Weights of a small GPT-style language model, trained from scratch on English Wikipedia: learned positions, biases on query, key and value.
MLP neurons of a small language model. Each row is named by its layer, matrix (up: input weights) and neuron, and shows model dimensions 32-287. Each number is 500 + 40 x the weight over its row's rms, rounded and kept within 0 to 999. Numbers have three digits each.
After each neuron's rows, "fires on" lists the tokens most often at its 100 highest values on Wikipedia text that the model never trained on. A number after a token or word is its count.

L3.up1456:490455564476500533472440425567520519464434464511549441465510524474493527516397449530511469466515589546544425492592469495489595435511469566540513418503519566518507533426529505492517445538481538452493539543553539548509541400519512490549555522516551501486423492498470508494480487491443549559485437558542489506447434471475460474504495526502542488485408479533501485520477560503504525521529441566510427543507537388500490436507446530573463501422558521542452505450586450558466484463468509460479442529503557512450525517543454477513470417482500480502584482469478436558511507512507472488509460505461536449530442530464557507524590478554501532525552524559478478513487547471530501555472528480540480484434533394434487511467535525472454552521412511551540494529519545549499475486501463
fires on: "s" 14, "ing" 11, "ation" 10, " 1" 9, "ia" 5, "ers" 5

L6.up527:518512538481496429490507481510518490533431543485533475584486520482469459441450507450486462515491531524530507456535529506537477507440572512482549528469520511513486578462546475518502560513453498554458539568482546464441499500537483538553514500488498497478492526546439497593513527517559517536474437511509476472477529508497447618450475534521408516490522447478497529485469410513507443537472499560470430459492574525492493499511546449387483557443570475487441541581494477471470519520445528479534534518473537541544514516475440468589490524500457543523398506534474455590585462566510530548474482524577509494534461506551500516470514533524565526485494522526455478511458490523514479473468490437469492542504469462485475512493497455515492444526524411528506478473537483479500462464479502
fires on: " |" 22, " as" 12, " And" 7, " 1;" 7, " 0;" 6

L6.up442:512497542542559489554488489491558540504543557508542528407469451576586509517538466480476412515472513550531503484429475486514484512516454593483499486459572480505463495469498457511567461581514475469513506559458559472424428528475590419523579513470581468536545533499447483542491448469503456491465494483538526491443515533523496485465529503541508522476507560505556543536474489484501532411526467564475457540518524467509445437548526599593432496517494518469482470469507473477510484525481558553498455530487468474544468468581483554442487520557471427487503590486382549510447580488513542574483506524427500507471496491442513520461551523436544516482460520515577448468466564532458470496515473509431540529515467503454485535521574502507539483469543511478519504447540514454523515498432460
fires on: " |" 38, "us" 8, " le" 4, "ul" 4, "le" 4, "e" 4

L3.up580:511466539450469533436538578481575564527494531477525487584533537480474481457469443503541518561449530541493502533435551573457599551512445477477455440512622479505555501460540422532443524571561507505495511514439455582465449451555481535586468521543547526501458457497527499508514502476554532496432476511457537447494494413460452498443490441524573527472411545495472500483478495481450499390480494487517549504493492496530544473472521555521477488478515479527503504504480471481467622511470495510457540506481486450495589521510498486464528536520523511493485489444533527467501455499475569540448520504471484493528461463435465500482453458549422538508499511396521487497463513506521535554517536584456532558472532488537498488506484460523505493471539501484408511528525515485483470539486579
fires on: " |" 21, " of" 20, " was" 7, ":" 5, "es" 5

L3.up925:562494562485487566494554393439461520503459498508473495543544535463514547483462450516539537497545465559571526481465519511532516449435441482502587452505486492497453533555528511535578497463383403583498508514481499513521482462477490496560543488418456459456510502481517577543518464507491562460508501480566579458480411518559465475530493503471497529458562424545473488452476510533481491503476450513456473464471480523540515515380487550516495499518461487569503416456398479470499491520509475539537509530481430413521432498499539482488511530516494496434488482475451496560575496492562557467525442567476462456483442522529537483471490493496497397492512577534428594511507513566459455451553475466481512510517518473564489544471495485568496451484526439463531547486468540502532498527464495
fires on: " |" 40, " of" 21, "+" 4

L6.up435:478480487575383490451454517475476527449517453463432554459515474555523512455521492477531448526498450466524502453426505511538492485438550519544513513551577490487524515531510530619466533500543514540480524454564482519448493518495490456498517541488567453457485479426503489493528482487545489528520505504482450488504521491436462557448530464510496478510445529567487422453548505467452484481526482499529502563467545478480485512526529450530550575468513448540473454477463458437478495512514521473432525507479545490522530552535460443555468477479554530495455508449459510445505510443495522489427527501532446509580502476441443525448520477538511555521521483532553552472527478491488559468496510439534537423550442542520414453449411504485456516489505468553564468499560572449559521519479526
fires on: " by" 24, " and" 21, " to" 13, " as" 8, " that" 7, " |" 4

L7.up944:543511467559441498417462523467471429508473553499564476512491461518469490440530530472536462508523507549514556560487476563557477488522453564544471425503462511488489537473498485509427411488423496455446520496530547468517475555453477532485590510556440631526547436493462477471501543461443504552534406459510480521489538561523510474525596525504541520536527515565465526486429481525515495509549419527440474572472526502489511485518463454494524478445567549526525472502516525512483441457449463496562440519463502438520511555484592542500543444423560497513415530465541505494531502550517517481442507539517555444550461441505518533465426489486547502480453526508467550517446484504522455506522479470588557499535486464484491432469515468506468515473495523435518458536506466491453414519466470
fires on: " d" 52, " D" 15, " st" 10, "-d" 4, " int" 4, " t" 4

L6.up292:435484480486466504438555532547460553470435498506464520439468491442565504477433469499542519467482528504490470516507513573509533514571510423513494447515538498527493546424523508440491557516506498490566520457495469453530524565481494501456515580519484536463541558497486486387419568520535549542470477557522481476446526424501557494497437473503511518493448492511507548535483541553449506525529437539509411552542462539509546423514505538554507552544496486519490494515564506529470463487531543514492461481503491468418456511523476498476472494492510484501498466495460507567486505544477429512570499550475504582492489469477492532501517505536489493473403471561577469480484501544510498523462549477496508478441475400586477474492542531432528575545492426535491527458487505551524463472542468
fires on: "===" 28, "==" 13, "\n" 13, "====" 9, " =" 9, " (" 7

L7.up242:445572547552508519498440465541531496468480498520503533523489558505515517469525553507457467504462531523558484522496471541511462456438515552478509531515472529511482446508582495518500474547553535500446507546494481485551481485499549569560477478474497510487416503555506517447501470552548492491493477442498475526459501524510513492451511502491521523507466537501491475479417522557484558558485521457461564417464519536485545478484464473510489479493504548412521445462497471464483587523479488486530520478414488454560447520482551488560509543484455472441455528465486500585553456558467493511491441485501524530462517546482456595490491485492521508430546489493482437458484508483582461459498572487442450457508509481478544527534431578522509488534507444516525495600482504485501497513532559
fires on: " |" 65, "_" 10, " \\" 6

L3.up1874:552483482481539521612516530486486466492501519542496541501481396494474551462536536476449503448512507501436402476545516470524509498498564487503546509510461501450515515512468521521528514538499518494525555572506482508487546432524472499473513574495559536540544568510476506504491544566477440510469519506441471496579493542522494567530480527494489481587419480480547478486502572511470479469530441412451575484490529506433383580498520498512496433525498493522540433540465500577515477489517526494472557481520444499459528530564513437473548494496492504505503435465498560495520524593506496470409509487536453454555519475478484530541463568545524462548490528514382522555454484537542533492578491452458435425582473575448480500479496508471462488466488550504487502470589528486507478535467488
fires on: " until" 15, " comm" 11, " dem" 10, "1" 10, "19" 6, "em" 4

L6.up948:429503495528508525462424533453497504511569490556464525541470434472467476506539524461487456462550505543434563512485461502457524495542537535436581546511503487575528537501556361390500500418552507488506496452455493460505598474562545564468480454464551524532466411474500578530465475508556458490476493459499543521505490526445520493489492520549502488458431507545438489535505488513503538546497436511509465425521458489515500512545535460538487465449566534518514444520516513430506460479436527553471499488503489488458548435514468480463505510530474490440466475509539489504538393491447510490562461453589495468529502485498516485450535482522468524534457528498513498493492515516498456474576450444518512529494538494411532518575472540541546443473475564523509527426476486530494469507494431
fires on: " New" 21, " out" 9, " on" 7, " Up" 6, " up" 6, " On" 6

L3.up1363:531447438489526535512497564475472507482532522509452467485451526578542494495498513514613482520507489517481438465567438497475536486464494460542529501586541454556497489485559531450500518480453490504458459482454493446445454471573561561475567504490530521531492516545520476528495493473508521546485473488492532540479553507566504626500492507522403490469403473524503559577503493509442505560435511451520532462472550522557541519518523540466539519565514507534479462459520521510523485491540491420535515483521483461518563521505611512444494506514521419486522498498525518504471490519540503502505554405476463476569495509442489597537503499419554507516504474456509511459464575507465497586537532479452437476526483473539482448474482529501425491454488479409519500545435499530588494555493531
fires on: " of" 39, "en" 17, "." 7, "a" 6, "ay" 6, "end" 5

L6.up208:516440572511515518535529478503482497454516477503511499449438457486593544463501543525538485457473522553515553465548579528493567452472596603549436508454564501473458554513529477565463457512487514480468477495586478519495538528505510513495502485530518506578495435510465563449503476455489494531502512430560508479554492520459470452519469527501532507538515500469555539478535509468428478499578400474550515472431466461497484453500522511544521506514550461462589538477474563498547597548517528509508569490565440465512472436478463503562504532471523558480526491491436434545484483467539541416491508508487527455551424476414487470507554567551501491548529492496536537478529524534493512514466492499527532483423531533500402507587466600560478515454577515497537495493580486480563529470442449
fires on: " and" 34, " which" 21, "," 13, ")" 6

L6.up417:566472535445458545447526515481459471519442524500552576503521524531540506494545551465540485511532486510454490493479488494469539469504459518510511511487444447517537564503477515472491492403509485515505432452522552463473539496539510505485574497500489504475513462491490492511545477503548468487471500514454522530446540495449451527475551534517507433483566472469504512547549498515516539488568488480569562506512489508579417424523506524423559500517558510587490510527525493483422465516531533500461483511416505459492519464520498497489517515538535535479467496537436530538534531482466480513546422469572598514565552518542407487526517481442453501457530516433448486509438501476512470459437505487492582527519557471505517427476508423472465543421536453505498458529496490485496497511459432
fires on: " n" 27, " N" 26, " \"N" 5, "N" 4, "T" 4, "\\" 4

L3.up57:466536491541521498521473412431390490459485511516509551488481523529484510494497419514526516471444469499481486488499502475481452553510589467505416511469507571536523495492552520525526523502455547575482555413447469482545521467542540470551486540476558551473505542504500505504528385565535491503495489527443536485478559551526416474512497503516495530538480571525560465473501479503498503555478496517574527530486512548471509422482481531460493514542484596500484440463507517529554525471524525497505520503493495488483537485501544495480485497478537438519470571448458557541488535457570453548452452510475457468503490487396505502516546562475473483534429540592544506494578537499489495516542519438550471489502476519490506479493375535502473412436457485451530438531525441492548417479463478
fires on: " |" 56, " that" 11, ";" 10, " –" 5, " form" 5, " —;" 4

L3.up1132:441495537496508446441583510551472519544499483530508486474492509461521476468482518455507469557527505503559518468457583498531510505517480510494432493486542553574577457591528482471581500471495458472496438550470515548493492506579472486517478446433528485424542514490472493416509490552516463518487476472474511487519473564412520564495482479554495566520429509501472466485531408499442534450454517467544500568525469551528541497495519535511514549473528534493476443397465473482531477561584507526429476600501501513514471473503584490455466489492530494504582510558451504474492506523516547533538533449464499488472485573478469597477531524552565473451535603511511495572489481482451471536515480541504506466490516467512513439490537453521468522509505540537495503480489564493520489469479449
fires on: "y" 20, " every" 13, " My" 9, " by" 6, "ome" 5, "ry" 5

L6.up936:488551497447492511494504475479482445503577525481458450569491490423484477520523530535549442471468571520533592574553494477478488487506471537571522454438510517565391454502544498591568452515493531507557460460467492468500497517510492430487496484509509501563539517413491513427468431413513441544497501463546514483497554521548477438500426426523480535633542481549565525478443473490492489553485485429457448541440500457486491501461472491495525466422580493558483486496516540491495493478553445495544515539529523562450545458510499537482479553541509531462478468534499446486522472474603495471491535490497497529521534524516483536432468492542522539416502434503530501472522582534431593440476469520529406490472492517507472600525425491443513507511538468460474479574514539465484548490526479
fires on: " they" 20, " They" 15, " and" 6, "s" 6, " which" 6, " who" 4

L7.up1014:508527499504550484525489487522447482506481496446552566486482488470467540497506521520477510512484445464492457523472532529463466454481454565525480391515543511502543529429446521443490542454494448541544546473533435531453602554570532494483519527502520517533516534520469535500485537520452486534467526423433448547457580504522511591451551485475537452471486565473448544566498517514487506498487528463471584490489545571520474506571402495431494545509548582480564558472515603452487522481506530474445526508542440524484537504497515500519533511557489570503550518493526525510554470515429512437553493464481517472463457413498496512567486498499490580495537536504476440479473465487541410540503510499646491513463506539506498458502565482435420484508516474557531532496483404495564453575445455
fires on: " n" 34, "N" 14, " N" 7, " (N" 5, " Gi" 5, "i" 5

L6.up804:511512559498438446462508520523469525554569560591478493479475550409494524513428492507510559446529612499492501481477492480508465435570552517510517506513469523531519512525473510463468416429521494504462532500511494503505485539585451551462557481542529479470427557394538475435465417501491535556536516486485467436559491514490557470515484522516528454491446499518490601519471498496482487514511509510522442545485524445449508431483493356524496514508516488516487514509503445466522430529502506545456459430558524461505500453423514488532436548440455484506457535490502485490469494544559492449378453501566544513513470472405489573436511511465503550461505545502475504517459497476496537536537515489486505602480474421468482506507591520444495505542568489524447552516458522531514502516503475
fires on: " Ex" 13, " not" 10, " would" 9, " will" 8, " ex" 6, " En" 6

L3.up1235:532503495515461517579420558507534496485470461511529454442484447550519496525545493452518469599524575392443462450528461506538453501575478504512554444506477523458521488544529548477528510515581449496488500523488483568535508663593542479528500418491466463451503454471436471444545487489482554471501481515542478606528527528555446493474518499549426477483433485454477547499429513529483409479486478474546484452457482550512456506532520522527452433501496505566483501495493532489499418450535531532474529481532564517510486468486476492489463561514468523494485505533541520466442549590482501482484534517449518460563497553488553481497495538575583519441472471430525517487422490468574491505548473530497552490514538483484503498447518595479420499493512582471577516449447538454506514487514538
fires on: " ext" 24, " int" 16, " exp" 12, " exper" 6, " conv" 5, " att" 4

L6.up467:480555506496448445546462482496513465574484458508492494532450406514524455483485533565521459613528482487464544464556425490545457471495483469503493477468527478420451492491517526457502404493410565541500517508446496466491528501491457457484496537540438527549569497481463466555528409471542494543518464526515538588434535460543503517534479469498451485526492446475525488514462521482487524462508483456495499525493499565529503530514472595530497600489547496481474369541449502491486481542483520517523420452509445500519529486515485484477527530449463477449595568529612473496535496496513475497565502520533510484548481458471417469555439402508434507501486453516418484477505441480530468422570556543472501448501425456562587544497433495501497510496537472481471477522523547469496520476512535
fires on: " the" 47, " Ser" 8, " The" 7, "|" 4, " and" 4

L7.up1519:524462471524509421513499492490519481468531502497477536571530523546426452549528580464529463445534518532484554508513550566558477496552504485562483495464579529528475462511517515596496492491480524455530474488559564456577488484485505537500489468504499487500474467503546469490516553456474496524519531469555505497550459520570597476469496522464525501537479551559509482528523480511515424510468479516484451543521590577436392438458464417513529470445386548508615477555434476510434486488572546420506496487463542518504492457563555522488496492509483556521463503502566454570460574537485495499501508496448485471443512445495407430464516428562512542523536442492573533482527461518554497515555535482477515518511491517434432500505476596562454478485504509398524464413505439518456477529481473
fires on: " D" 40, " d" 35, "u" 12, "i" 5

L3.up455:487489517435536521501506479557443494490480482595477551509560434446462442457478516537504469414508531523477580437489435467486531552489531584476494541422516559482491448454560501505523503542498526502490502479428556488497579452466472503531509434499568490444471523574515488494512434497503479508590504511490520581523540553529498510497501537521451563447429445550541487486448516457546545538523520588523438547506568448472482475498475522530462565493448544469520567597515586499533571561555486570509521470472476451508454460528516445506535571511540507435423571502498563497474506526492516526530510501497456519492541507449492507529506499541485492511477406511505460496539484544477631469529534484497492479529506486483452471568462470528447470570532446465496494455479515529526528520513469
fires on: " that" 24, " ch" 18, " Ch" 13, " who" 9, " which" 6, " |" 4

L7.up405:579574532409522529491511485482516559458564499544461515540498554500423577498532524541465470491486385506524560483529462506440564523568477572532547466446515477501499485503503480543511422546497567498505558462472532554490519537506495477430508509453479522496471503518551502504561386524551522482501466561543518480495531459471469489508456481490502489580542541531480552561471475485562517468524465454441540531493493430489506498523480493470579444441483533516454451485473508537528484439463449437569540447457517501453497491465497465497531530499467498516450441560475492557439505493447510511465494489421503469519485491466453550474554570470422507413533555541564419526455468435421506505488535469526560521538459532508469557487543526465494488445473459425503450545538481531513466578487563
fires on: " " 45, "ur" 4, "u" 4

L3.up1410:462487527433449506444473511522456469543440474481472534566422463543444521499394452465436457512510504517495539514481399480500465512558532494523516519509511554516473522561515502404538449572517481450499441541597492558423495438452464506497529499499470521498525599501537440541556493560463450513531531518565529531521480496433517509489457475504571480542457555448534459417470424472537489521459477561465459506523483536512524469503486486544525531470507520496457497435547491490548516470505421532537461494498512509557540494526504494508453476541483448519526462480525549462484496562557461496536531515535468498467477458481538493527547542414499585580492520531484524599535535492587514526499517518458497531527463498430476547488447608557485547561510463485534482461504478443550490517429453
fires on: " of" 26, "ing" 16, "ation" 10, "itt" 4

L7.up980:497512541532497557558501485474496424522543467476515472528467564603445489537583556468510493516500491542491515473521426463494496480536527559497498431464488543543447488416486421495503499535484540504503493515459568402469516539444561513461526415487407534491491443489518507483494517503426497530464368415536484494487519448523479449443471469531487488587460496538406529486452449413516541517527495548497486557451478485533475511473432512463544502504517498532443497452531493559531501520516530456455526516578561480574503527554505429565503487456505517484507458567495454528524497478427515477513461435443606482515520499533485496499495467498425486494516498507514497473430520480585509446437518481637578483500460528522488524514461468542532474503475554547527513422513484436490486567525509
fires on: " O" 23, " Bur" 9, " Ber" 8, "ur" 5, "ar" 5, " o" 5

L6.up582:504493546494513551486463458519501496537500486490540506460440467526387400524532464467416425513516505507456570519510513503530505445561518530526462515515474504483510553550524504498518516532518425496518481502496482437519489490563564524434495532455505420517539521519524486507483550548523477435527509518491496528520486436503521558530494455563458428503483448457492510495551537507518524441506483487509508542557479535497426510474519429549409484431539477544539502474522516492461520554481495466534470494558514491514453549512522445514526520486513502544395522532466509476526423492543500457483506433518453500580432511536464525516552481460507468421476463449524537517479469443495497535574489502530515488420492530428566466539530428547513441560457481506519471449466452624431528452584483
fires on: " Car" 13, " dec" 12, " Mil" 10, "ag" 8, " Bor" 6, " Re" 5

L3.up1190:534481461575522451513557573523524500601486481485474511520429516459467489495524465543441512449522574469477491484482484500515526556559518495461453502571541525533457459479508515525514442451457583471519472428510595494543511541445493472460512519495450521476457501453480431470507503484445538510491490500477454425555485567472459491555486571485595480510535491507586499527485511448605603520561458440541506559474532511545469490475511441488534463504460478502495445518452435478501515466430506530517577432563438515480525567516488528464475561546476507447517472517545508453480441499557514527528538471478573459424536548509477443430497492478487560484459559511452493493557581527513486456473469470502500433561438488474498517480539596450480483509501471490493509469484550464545448532443577
fires on: " |" 51, "ac" 9, "d" 5, " Goals" 4

L6.up1725:499509528532485485528463568478525487480499562443527510484481512486484482439485445551449353524543486472478549538543533456486469449513474513514448562515613576556381514502502522519443416562438467475514395481525513469547491525519400571538532551505509516508529474505474449465453545473482508522503496458500512486553445514544464477507555457462416515531520515430467554454475465466527484452459585437471537454494497552499473512469463505546551495464478574513523531505515500484503449526534473429471486561466489513542449465521552529550454531530536544447482516493534514498513407459517509467410500513485511543482548417485492493484563395516515522563534457506462525480455452422538521506532437454519463537481519456559466444418479528506485526573537465508485510425493526556505538532458513
fires on: " b" 45, " d" 18, " D" 7, " (C" 4

L7.up1917:516539565426510457543450547506468524532486578525491563549497461488511471512448489497586553529505518433480489474480443506500475556492495503463461505486520553450550456534482526525478491480527480482513460550549495442458495553516486526483517517478517497554516459529546478426466519492506454540454522477502465506512491514527492383458594541532563556566533546468540575446530498532454443489424530562443556499448487455456456535506464508447487517508508528517565568502469511536452412428469445485507527519530504594514428498543508562496553545533448422507475483506568523541491515528452520423503520470524514571526555426468521524522533460513542444585506571572454529515482495478511478531502458506569510550521499488516487441460493421525559514574524435496551538467477454539409416451464466
fires on: "is" 35, "os" 9, "us" 6, "ad" 5, "od" 5, " Dis" 5

L6.up1770:491531449529482492623445421427502483514506452475493468439527521493456504427492499486520533505498526465519546489512497552478505536548472513500592488454523495534537475475516542475479566566544510426542554480454501562547502501504455519522515530548481500555437533479510535568477479473493426497573477484530477492480529505390486419467488509548530455465504436477522505440501522482502488512479458465443541448499558507565538467484476488500486491469473492530529511448406476522524505480512547644452464555486521445528553554501504492513519506505485500477501439529391422464518476500478489542514477488447474483473506491470505578553468494505528424535523518499524478479460482553525496472503513504512532484432462476525511540499523588455525507475518434435484561486483459497410386501493479
fires on: " 3" 21, " more" 13, " very" 7, " her" 5, " un" 4

L7.up1130:533482550489454431547502509519506501534498577531510574508461507490473486464516449508455488497524500520509509414481440522479476514453506471535491537554521480513465503448513479494531445483538503479558457507499468462498543491439497525589503521543519497491534600532460483461398510474512471486504451506431554521456468537538514470479514499492480503511560478496509536543453495492517551474501543459534467458581512541486460468512474519534465525465482441469518438529466480446506527510546520502477481482547505477590479515432549498523474512583490509521481500477525541476483527524502527564496546541498564499585503528460436498531510523451511545444511538517483443527506531513485492490494478508516510493468433500540560544478484475457509502427555442449468563588482488457471452471502466
fires on: " |" 21, ";" 14, " was" 6, "|" 5, " until" 5, " an" 5

L6.up1439:499534472503500463538499457419494523529432508524486502573522507473525461472506503495447447581408502548524504465535523495505612518503498483543510502478502493582429534509507504567543505546523468506550500474486552510473500483552481483530531506482441424512429483536508506500531437471518530489498455524542490592492468525487445459469438451533446489542469475444475497463491501496526468453492511503572524534514487488494567427482513457585434490525545535438524440443514507494485531533431473535526464513495468561529523564542495557516475508497526485435499477577536484531603520521571476527519429541534488533498504534516441573515507481512516475391521472491465490527483510548515473444585459484519505489544509516506515494469476510530449478515539487483459524527448403500459516470510535
fires on: " |" 57, "|" 8

L7.up1127:449465590545534551458498481481440419514459537535454498556479513538496453523507489516481467506466662495510578426515555478511636490537459552473458444492540480565476496473515457489506463513500437494475525537550491459446513474513494468513435467482482390461500510521493508481539456496584478506450397547477513410435492483513446480506518539577451506468551470528472511505560514529478526426449486536512488556518569554569562472472505486475472498478517451509484537552482517458519499492544547493489504472516501535498553546512530523521493448432515523529452488521446537505434478442564456554512474514485471427532451565583491591510518503481500549525577464488572488554540521487489525525502480496519529496507530502531498492513446529470476467502523481481482473458513527457451506424486514
fires on: " \"B" 18, "B" 10, " b" 10, " (B" 8, " B" 7, " W" 6

L7.up1504:504462459468465482524480500469519530425431530532539486446471456462526537465456492477452460548539461464587551559512482474541553453539469470436502504506499453510507484512425504493451512511431445537491504604446496496528501575560416484490471516491535434459546482490527473452517507490503467593527519537406572444461460510551514475468555479477532509454536514602512482506508518484422455487465436544464465482510478559508472465483515509512479542490529515563478511491531469551541497504496558517496523482536562490493543511528448478518478532524583432575498495510391530453536433499521519558564551488448552460556417510642508582484510518553479481539472554526524523504499455527527491519542506425524588534432482533490558489527573552479476498424514451499492407528499442553442477493481481
fires on: "b" 29, " \"B" 15, "B" 8, "-b" 7, " gr" 7, "ib" 4

L3.up1100:529537478504516511473471501392458573494494523505478487508545488541436534431416502495583442494491522558533542559434459479511475586488459488509446546499492487452484507481451478481558504479481477566511507465504502501483490477541536480489493517510440506495482402456462482556510514462526463541483560552484465536567463502458398450552476504522451522496454479458499491559538497520493379548507486501454513493475568516517581435470523522519494449476570506489506409448527484560483470519538508511487499455509488479500481457444479484480537445524478517433557485478471498518603470496520516491474557515543399540451483551494497541508455503510559495545523452492453447516518575531501518532517425516462454585514553522592485574464610563482583413471563463457453520543505485510518551514520409
fires on: " |" 46, " 1" 6, "c" 5, "s" 4

L3.up0:511554548497582514529547463528495468539565559475428539555519439540500506571453533524505510507501597517535523504505458382486527487486509482566482468563481485491542511400536534495539480537469462509419506460457510514483464462482405523493532512471514501499453441496469546521521482490550468499493484514458543520563550511484491530489542531502463511481387455565431517483509426599518466525523547517514529522478508496531536459508499467523464553567545553526441469467563511555457479414440503437435548438544504516511521499481494472524462449475456536481516481463566526514460445549550478561481499510491475427522526395472500466547525464460491522472547481483570495537443474570495537473541492499490500521436511486550430509493419490487589470547534506449496511539483529517516519469406484
fires on: " of" 24, "id" 11, "." 7, " the" 4, "ited" 4, "re" 4

L6.up910:510499480465486524516530470554520500535471469424475510519509447420528492503452516522515530514496526469456487509549450431461508448439514489514544531527456465558509522505481547552551527534525500467531439538385553399484461528465456465541493455489515413485491447485550503473494521494461526561488467465478448551527400529427452462514520499523556504487490523574452564498556491547419535460496552555509509501488372546494515480565433498543552468462535465494503463477483494476430499553504530439468515519539500416527516501550522455532526447435518481470524479546450493584476459502550462518513538467490509448521510519440483506481465521503447486467513464503480435515514494540562472465536570506519557519448514445526514474520539583468542434563475525485541480556485480478473462524515452
fires on: " high" 31, " High" 11, ".0" 7, ".2" 5, ".5" 5, ".00" 4

L3.up1297:518581520483485554577539459534549413594448500512520555483473441512558493462572508501460552566544549520522600467522489437508449458523477508514453405494498392502510469520518570531510484456561498516555450510477455504555536508467511452521552491554484502535499639518555500528537505476443497544481489505509464534458508559438439532509523507562481535540474551441516565559444561500494484467523448535395569458507565515440456485553478516479472497428494475505526371533553504592514508532569485541517545512588476522483434509449507465500449511534520578525502532459458534427502557484457502438479536493468526517511479532486504510484498504481535548541447611466557479452556489519540513445523513481516450421499471496523506496598481477489541498441442555471493539529522488536514480479516491
fires on: " dem" 20, "em" 14, " Comp" 13, " rep" 9, " cons" 8

L3.up1581:572499499519537508511482585528531588473527484513507419483532506513519559523525568466484557504484469513474497541483550529483470542517485478420414419493603553453501524526474460495524534549605457515457505485482473485544476522533522509515465585538461548448483545489458514560529526522544482501460496503480455465469524540521489516447465445579483521540521424515476539505468552490558604508516468492444522520423517511506483487503496536493459506491463494471485486482468466548499607462549445639507511485480539497523469451465482457542475534466449495510515497485528532495501462520488485504572539496412502507501508517463520483444555557512525443449434505533514449513550457476548539440476422465409575473472490519495525541405457441502534492465529476487510554500490512496575559536484495
fires on: " of" 19, " |" 18, "\n" 18, " –" 10, "r" 7, " by" 5

L7.up1768:499565568558462439468462458494467511544504496435517452499519497504496483490478495442518484487532520493525526482475455553503474456599503518512492524540423491440520520539477517509470560547442516523463437529461596536484499459552481497449492486456449449461460548469546488538529501455462514474510497476426545493468497512508559528531523496483525519501510491520491467478458513451497559514488505484495519517442473483480536479519459405503542562534514505500580496538488449434501518435483536463508482517468497467516550502515461495493442521454537491432456540453538529531521515500503507509460498418502454541425450483417486537415413583499485514567582549488486493467522472559575471484496481489493615441535505406434491430425542548456472510525481517505507543480569533554482603481493529
fires on: " to" 47, " would" 13, " will" 7, " can" 6, " helped" 5, " |" 5

L7.up615:493508507504420482467480462514487538478488522514513468495437531452493515541497480501587494533432542447465442563530537562453556535534529526503462526518523471485536498452457492532565521464500468504455485485471413446578534480433471452511531542517538506567525491515486469420544548532517504509502471558485454509539449467503462506575460528445554513480525487507489441451488493476565507552528432403491447550402511462486547490442532512420567489487532484549482511522534530525503455442457548566581470510575518451485536530488494485466547498477498525544423447462498522489488545546596539475583516501519552533525518548490508509461458507422539462504412467538494524445555504519550495509525544508459473474525506495452592500507484489447509551469443515536463551520532547502472510505526526
fires on: " |" 49, " =" 9, " which" 4

L3.up645:495436553488495542506520482484483530489535488575555501506524519560558575493454528539528513510484506477551479471541497437411455547411573507524516478497525531493401460550453456505491454585568532568530526439520488524455524562516494475618511480541462541543486523479510503485461510485569457412489572476536491415458509538492605464437467520506566529540455469496423435522459532438437548543502526518566514524513433493535509450512531454524457517476430530505457510496529419529560577458514434537452546418503474495507476497458507496494526458536529507492504533557504523609421457440507493525529451422541449469451441545495457494485487525539546489426551458455444427531503552503518484469522523494382529459426477444471548541522541480467547406476500536485525504496528462574459473563470470
fires on: "\n" 30, " |" 21, " to" 7, " income" 6, " for" 5, " median" 5

L3.up236:480481522497490503517494490513416524495492521526473557485476555544468544419521488509570453456485496440421463435473520494492491491496579543547510446513499538479487454522532517529585483565461559586559538532453562466566535496505466458563549463461518521492521513540469496555432488446564430449506415457497457532575476505511534460495519555543564468457504564482445496469483447507578505506483490480537494475509486567471497476500522473485598558572438542545527466551468483459508497483579464524505493450479469495515492593522501478493528520454516557536485535468488524467563476449564540576585548549550511568457481512561456505546473506557475443444515554487547481505514506497535501422494508447551507508460517492520492385531446531471504474466431468490552392436520512534519487508451465
fires on: " –" 21, " or" 13, " as" 12, " of" 7, " who" 6, " that" 6

L3.up1872:432422517428487494479496460466478455495416510468584526525466467454487467582542510502478500456535471503520515501545561465525479466471494557441460514470484446494528484538446505587552475456449493487474540435471485446451527478493546531535513468468501479536505483570474464478485468488533494554493490499565462507489541466523512495493562501443448455538534504519509480466468527542478551423489423469493435525516472498431529478538580450470477474494489481534488502567452524511500499449458484510468490459524521586470509462467515498500468531442442532488419500488465493485537498536563446470488517440500494488479532471467503500479519554461473440569478545506499567498504472485439545544506481528551589492471480548517451499507515495481460534573481509438480512502510463535468457467537481
fires on: "h" 23, "il" 9, " h" 9, "enh" 7, " art" 7, " Art" 6

L7.up1470:473467532495502507455530561489511547490477490488494432464509548412459505515462454496432427501490509483484467553490495393513516486464462515505567466506543486490513461453512537483475523534523454541532470504492516515502622604537491499503533427509464504437483497562466472466504483499501416523504537541517537499495457501546472522494576420435462510428452500589481549485485443536463512524522559496500571489496478463494435503502511545537512496408554496480475501458484464487560512458473570487480505490560472530499486560468549528431515451524546466480525528520431526451451480627553613447543561521453476416473515566502520492453530549579526415439535544464465497531520547542500463526593512512501507507473501481444488544571482540523397489468497445575527498549500473460476480492535477
fires on: "y" 15, " Hy" 9, " My" 8, " Cy" 8, " Ay" 7, " Ky" 5

L7.up1203:502490515525521494499572468502488519532454499510532515486447482485504552509496527532491454483493514516550569519468556495502493433468522527437443513444630468513425526508444490613480452454471493520487453460456469513444445518457437550589481506465514469587474584477442465506513480510512526543457367522449526480448502514384473526472505541515540613642466472520485579414467494489512511416474490503531513453548474533468532511424522521503453536513517459448510461520468474491494527534456496612508484505548517519508528484499480465518495537475442468481439525512496490463438544500499463527389566451587536454481479501516469540489558501482453560506492489488527494538498496517474532484495473444473568508522522484442490558508494510470520514502567499521495533523551514562486468536498538
fires on: " h" 48, " |" 16, " sk" 12